Part of a small language model's weights.
Size: 14 layers, width 192, 6 heads of 32, MLP 768 tanh GELU, 7.92M parameters.
Architecture: LayerNorm before each block, rotary positions, no biases in attention or MLP, untied embeddings, attention and MLP in parallel.
Training: a variant of Adam for these matrices, 132M tokens, 4026 steps.
MLP neurons of a small language model. Each row is named by its layer, matrix (up: input weights; down: output weights) and neuron, and shows model dimensions 32-127. Each number is 500 + 40 x the weight over its row's rms, rounded and kept within 0 to 999. Numbers have three digits each.
After each neuron's rows, "fires after" lists the tokens most often just before its 100 highest values on Wikipedia text that the model never trained on.

L9.up335:491568517562514537510466491479527575441489540524515494464469503543495483415566479519470459541532528487521508420519507527503512530562442471523469491502475515489499504482481535605455461555586504566502563474501457489516562461460539573429515498448539545482500532451561488533483398423542495470
L9.down335:485553527521457453513443541483474489484461470499513479502456545457477467484445446520505475455483557519547564492536540452488521515468489526488468473535517516459527586515499487513524527492534464478520585517519444512494531546441494516519527473572482534546464539451504477526607459489545525525
fires after: "\n\n", ")\n\n", " is", " |\n\n", "As", " one"

L9.up730:534522515457525510450472512464555549548580510471440446483520521513540534470462468553530532521495542500554488567474535549558452472496504542469521545464506470570485462476459475483544431464452509524440481489514486545455519510469484449457534470481547499454512499486533496471521541502489513554
L9.down730:529496604541460561547475456517501436509410496528496430473461505561458489509534517511533478458525574470517556523470445519549474562462585544491548500509473543444472490474525456497447469495504473521490511539596490465497485573468549525538506487474508534550480536435493529475463442477506520515
fires after: " F", " S", " Vol", " Sup", "ers"

L8.up681:523488539532533538500482465524420475502491468510550477499546435503468493525525483486524500470549528455517492485507456593465493478475470423463498605485496506577490453525505491486522528500509564497450480538545518466526509468511459463429492406459583465516482551484575471515514490498531507532
L8.down681:579517477427494464499496479522520473532554505477485413514526461439472507462586408491466494496528542482532511529459475445480436497482560534485520598476509503575553508471432477494500506563515468392488501500489530518513493429547427456563465504524477427505500557533556515514402498521451453468
fires after: " C", " P", " v", " G", " c"

L3.up512:439487460506493519492499513478438499490513515496551527475516506536487500541433457491484493415487474601513478472484457520536542645479505526528508518479490512507482561518512308393496538527513501633467445509500494498553503448528470458528393479499559487461520490504476504509568506475526526507
L3.down512:508600521492507466436442483578482512523501477451391497517502491457513514492470550493495480501532464514506468540562501415433518481496413420516556467390490450580508442536515535487520489502498482446551535422523495457503534508497541504469496573573482551531495478470563567532470460521495440453
fires after: " ", "i", "In", " es"

L9.up275:452505525439538567503486468468545553567414549498474445485541501446497546505509426531553467522496455543466510453556531519569445502479473443543460508498538502487489529516484523553504572521506525554414511524569479446502521523544459532555537504513540462450523449495441491433516474451532549504
L9.down275:528493500518540494559521538512500460417471495493488512569455475534566486453450515513486484530546548504520549512453478558554527527490524561507494527494454468427609452486537552532583473487493574467496448486439481539543519442448560518558408499550545495466509491445528506507525501516507520489
fires after: " ", " (", "\n", "\n\n", " is", "W"

L8.up47:430531523470516513478467486418468596531449460516521474526530493586562464479485505552472502483421461499470490529471447509546586534504435497419487526537496520529468553538504464567509497409563528509477517539494516464479505475450508517442520522439538494572459499482559483505506512465487512493
L8.down47:554491510515463483405483451526492511468424535446543463422430420512465452510517475537476519476527474481500407533533585459509575456582508442519417446483549484440538525552573466559530549479415465456395528538473561507495504484536458504482501495489511552533519499564464476529518489443536482514
fires after: " ", ";", "0", "1", "2"

L7.up100:582529494481531519513398470487528493495480502514488475442480446482536526531486451486509454484532524485502492438537515491575395503527462522432513530536512470476529511427508506554537503454416514534383465523506571488544506493492526567439444497466571472478523541527409482522547504456520510479
L7.down100:487525517563516554509456493552470500561496467540476506492498440493465466454518460477538464604443428496489475483570558510540462538454419530471467502485452551495512510468603528599544472502557554517486523538449490469458533503443451468487509515536500458497497536500491551505483505565470478500
fires after: " P", " L", " B", "l", " Br", " p"

L9.up223:496504444521516527476438546521469569548493457552478470520490478517494520545577456523491438477523514495503509525486508537537537567466525469475540551404467522574450460441432564531472514555563404549452421559539523461511526475547572434484428427489510605524506497462505465531470464470513541477
L9.down223:448436529448515436508454550535562503526529511532541495500493491442541489534498452552518558530455404593498570553518478501487502523462518538469536520473565517617558470520503497475467485560503408512538490469509512528508510473509527460571565469547551558539504537524512551502537452472564453521
fires after: " ", "l", " the", " d"

L8.up14:519493406535493451498474472423488511527469438492596449445470499487476562505525514485479464454522491493517490452525452516563481514485452474521508549443450552487511505405520589576562512485477547422517510473470573497531496500524499538593544483447547454514522505523453530459544535517474548464
L8.down14:478531444441474467416569517527472503494467584499449489525534483489519447433452534628483447536453504548533509541540491458469494523636503491558536496558466469528437559514491485481509502491542440549455488490539469534509542545520474414531497468450465568516483435483489545480520527434508568520
fires after: " V", " Vol", "\n\n", " Ad", " R", " v"

L8.up597:488519539526471570540455508548519548525477472493426466532561515456469535435492469548551447521470495505490507471457523498536490430483508473455486532458502471411511541484516455544455522463548546515478500501494553535500503475446512495544445497477510442505443508457549496498497523477485565540
L8.down597:529487503455534477457593473481533467493512564530479487460413480514475518526500496474493549512524471471448571533586438495555529468544452538492465487533469500449499441524471448576475475539508504459522438528531514534532480472472399551460523554480495601559512548443423517471561562482538535553
fires after: " ", " ("

L9.up242:544527487510532512383456471497552529517485512493468488551489440520502498537512521557528477496536526494497546433502535568531502497493526486521444541465481478495489475450513534458569543499485503514485431569508516508510572490576464477440535502416543565515469479433576532536463464465485550471
L9.down242:516432499498480410511494441524414478518495492555513469525465511428532554494448519487504438528507475508439530525399523565523545538517516491544500428530452450472461495519524534497510516510549442471534463517466522466417460474515522436500518577492546517528574468478555592511497530486467507520
fires after: " v", " V", "V", " F"

L8.up695:509480467519454516482432446468455492525519487594509456534519455583473471536540419477544440478545510573481515428452386540517526548499453411476500546498476534486495473499463510504515569484511486494519429475527575515512488500544497554500493475457475519526584464498573557458468512467534594509
L8.down695:495466418487518539499502460535456511516529480516472423535473491502531485508516411502530440466485504537470546448496435560483527509401451473454499534496458541470514477485520576591454474428481481550534466531565523448583547548514499497489438458479543537500480440508571554588493493429542549474
fires after: " G", " C", "G", " c", " B", "ry"

L8.up261:493484489479477554513482494496479490514474487484592472469498469536537483548525441495489429515468504487488517465472396548473448563520523578529503486509518471482540471439556454520505468423520488507467497555534516488520493484515504573514488494468474481477448558507489522473523477479475473584
L8.down261:557545451468573496613520443517543515551534520486495531515557468532503493492514471499557450432526486467445489521554439461491428425480462493454492578499520517518521493512500548496436445527536492532530504473462529527504563546465477376496505512531467498552487464467518506509504496506533517451
fires after: " L", " D", " H", " l", " s", " f"

L7.up436:505497491483624515431443562522501503492553422488490378524498510489508437444498444493589518508425482573563606481514490500566515544493453544473516513530496469492516505567458500532494549444580515463446519549514554432471555501512546502494502557470537496474417505471528511519489503535418553581
L7.down436:484483452562444507484529522470502510474497544551506524551505502508504450563525462569427522452530482483468498506458512440465534556451500496525496481489538528500441508477560476479506433471446443542590465541426508567497480472499523436553504468498531509558538475523518460498480457493545517482
fires after: " ", " B"

L8.up650:517531463547543516526462435534526538525490517429483488479503473500491459498514495485596457436508536527526551397467500549542501519515472458390508581465483455456496501442505493487536498475502532535473455526540454517524516468442493497417522472472531487459499491601491507416470531441507498538
L8.down650:469561503507398586468513555528502503467545538559539523515511530584545524429531542531540548545541493458458503508425583510464544506544479460460503526444482536511548476471449482602463476511522484486461496503497523421472490450423459448443490527500500449526474543471470560456473416473473491432
fires after: " F", " V", " f", "res", " P", " Jo"

L9.up667:510550475496537452455486516524502527490491476500473490622516474481503520545531575508565462490527466593531485546485483527546496532502428487470439579535483505507457557529544454506497447508505510554475528533481496464469499519455531465495485482463507457507541470477579505484423482528455541527
L9.down667:516516452439482466488555498487467448494445474480516525430520578505483457506535472483490549469473538467490526513504510479504449557473556478590498576439432532499479600519537552510483534527460505453574514491484472432452505453443508437524493560492484493485489463531494473543464514491520573492
fires after: " G", " B", " H", "o", " Wh"

L9.up447:426524477587512572532449543490507623525524459550473483547477468511550454526553497500509359482449508520485486469424483481521532516421450440581521475520473508506480550472528548545547468552564515594450504539514515506571505563484516469494475526467520514441506483518496455454518469416493512487
L9.down447:541476482498497493481441450481522442416495501563494489522496548541492449507460498552503495480501465501441398547547508482564497520470582485464477501599498534521465551571525515499525599456455569487501514517512505491544496457489482570473561485462495485473484497518484515463469508513497513453
fires after: " (", " \"", "\n", "===", "==", "-"

L7.up543:524440466484472451515500504511530465503547427530520489532517530489511493509426400502586460510566492549528480495508536513564484495512473476366578580520484527501514541476435468404491469452497564573521420502548513467498556559419506512494513432526506409498614458495480486483461516503592529462
L7.down543:549558513476547497466580497538495474471445498475487526518526423467505484508551557396417506526494486434508579480501515486489508494518519497533492473480539476449486522540571500583534511508507538473483503459480484535525469530582509483513464587498498517498470547506543533524496531512490557528
fires after: "19", "18", "ail"

L4.up705:526470478491510504518480477486450494527495508530530585544499526457496424490497507541497511453529480477478529475451540496526510544480490508454492477511495476506243518490488491485483490456478509430491543476514478541482477510472535473455513516454469553438498493551463512497550492465498522417
L4.down705:458521560509503532484539561505418515451486427534501463489472542508488442587501494386492553478486573512468522475505446496485507442485511509550521496455574543449576502520484447484486515558497573486494513440446439454533486502479447509559535494418487530516510464473483482454492465471532469442
fires after: " ", "]"

L8.up458:453479507477478499536468631560548505513524452501554513551502532457439499519479495526498485426549468533578506465507462539487509526519521528484567484487466525488512505430561503504527446462578463390509490450505536489503524507483482522498491432512537519433509534509519522460575503526492518507
L8.down458:471447467472547470429539500472503560454558493460495537481477495495479549451514525520428514510517480515535501528488500419503514526535479481516430497456491522490481473555470471575599573511498533573463605462452450492500428421486456438471539489516514530543509413542468494489506450472492537524
fires after: " ", "19", "13", " Enter"

L8.up253:505517531484611504464487489496499547499482473479535436517496459443520517522520466479528500483425525538580457521471471566526482494411474479460442537554482544525527629495469528470492475429409518524492545539467533425510484471491547521512504438494530490476471493543513531517526545510506526552
L8.down253:466490502502538506572512556511501519451567484472503536543503497525515507455535511455498519532412445543519330491494513454581479479437490498439515519532410535516464477503530507524483531530424479531478561509405469498466484487465523539504564539521477460501556502437493475504537515460466460541
fires after: " R", " B", " F", " Br", " r", " f"

L8.up271:531535522533513515464498510494461508479527507513490466512491449450491562576506543482578480464506502565523485495552493575538488489501495479463455573500495530482478472412416468539577552497521531476399454484477512455473536486430462498490439396411475532426481526494507486493479559532494525503
L8.down271:440512471481543501447509487541454476508525476489514520503477519503493516529422504439531470495462487549529491548612551487607471514539459504471525484530524516479532564453532543438462484546438504547577546466506503490488526557448454514586489555471461581464461478465527493507496449460471483426
fires after: "iga", " L", " M", "F", " R", " F"

L7.up363:518478492502581498460447561546561498609427459510509523458500525473451561521565515592497456499515491556516544560499449507463483426550489541507496542502472498488516487472459468572506536507503561479479392439508584518570511472493490514533551514504467451522464517501507534477488419458463512509
L7.down363:418536471517523479475533464525482484458443458517544469490483484491455608440459460595511550539517460529447600533458487555452482582412564540506503491487537568520534549501473569504458503461432515540545530536492491484539440464453499587516458474478575476512485394538543452594545474517578514482
fires after: " B", " b", "B", "W", " W"

L8.up169:484446549560466510533509432492514446594454494462506424554458512552490532502534463482538443452527546509482499506450493539498398497450442502504436506419454503493566536510587473565545462494541520526518518547470520522476598547435443573562590514430536502511515518485546492502482537454529446488
L8.down169:504541477463490427485534483450532516476474527459467488513500503464463468486544529557502518498488467560547625492579459484446544502492550525516529524495424542493529541491492533516410472538540462487442419462514514500576426521542518499407483518507495507524540508547450533526527544481508507500
fires after: " H", " K", " J", " D", "A"

L2.up314:514452538425572494492458551509434524457475393508516492512458462545496496551511398511524526515495494505564518463446474429492555504500479516469523458514525522460474511447551537456463557463521510471536527422539541479472508498462530502470497555497542525485441414455453464453466526528483551509
L2.down314:520524432530408526545499462489517452533514561505475487472544538448521517497488572557480502530526549493444519483493535513516505494501507537523462560447506534472482505519476448531563450471480497548463473521504481523516420502511509467502548414477467543488505571516442512485521434474522460492
fires after: " ", " Mass", " Con", " and", " O"

L8.up350:488533511488483487484436509450532461544582454507516456443416471489547494561526510509584433481525520553533526517521406547498430441442461521559514465483462549510542504433442497539553468554486486474491448496425585522534561558538578555484495530445450533514463492461462563460489552513435532540
L8.down350:514487491500524482452579552546501511483486480412518532493514555499470527478492461489487503574438529549571513482574554564488426413491504465512509464489482509467506482510534458549550507512453534504446434507498550540438490545522450521433507447466496459471515547474482526464530554513462500471
fires after: "B", " b", " T", " B", " l", "K"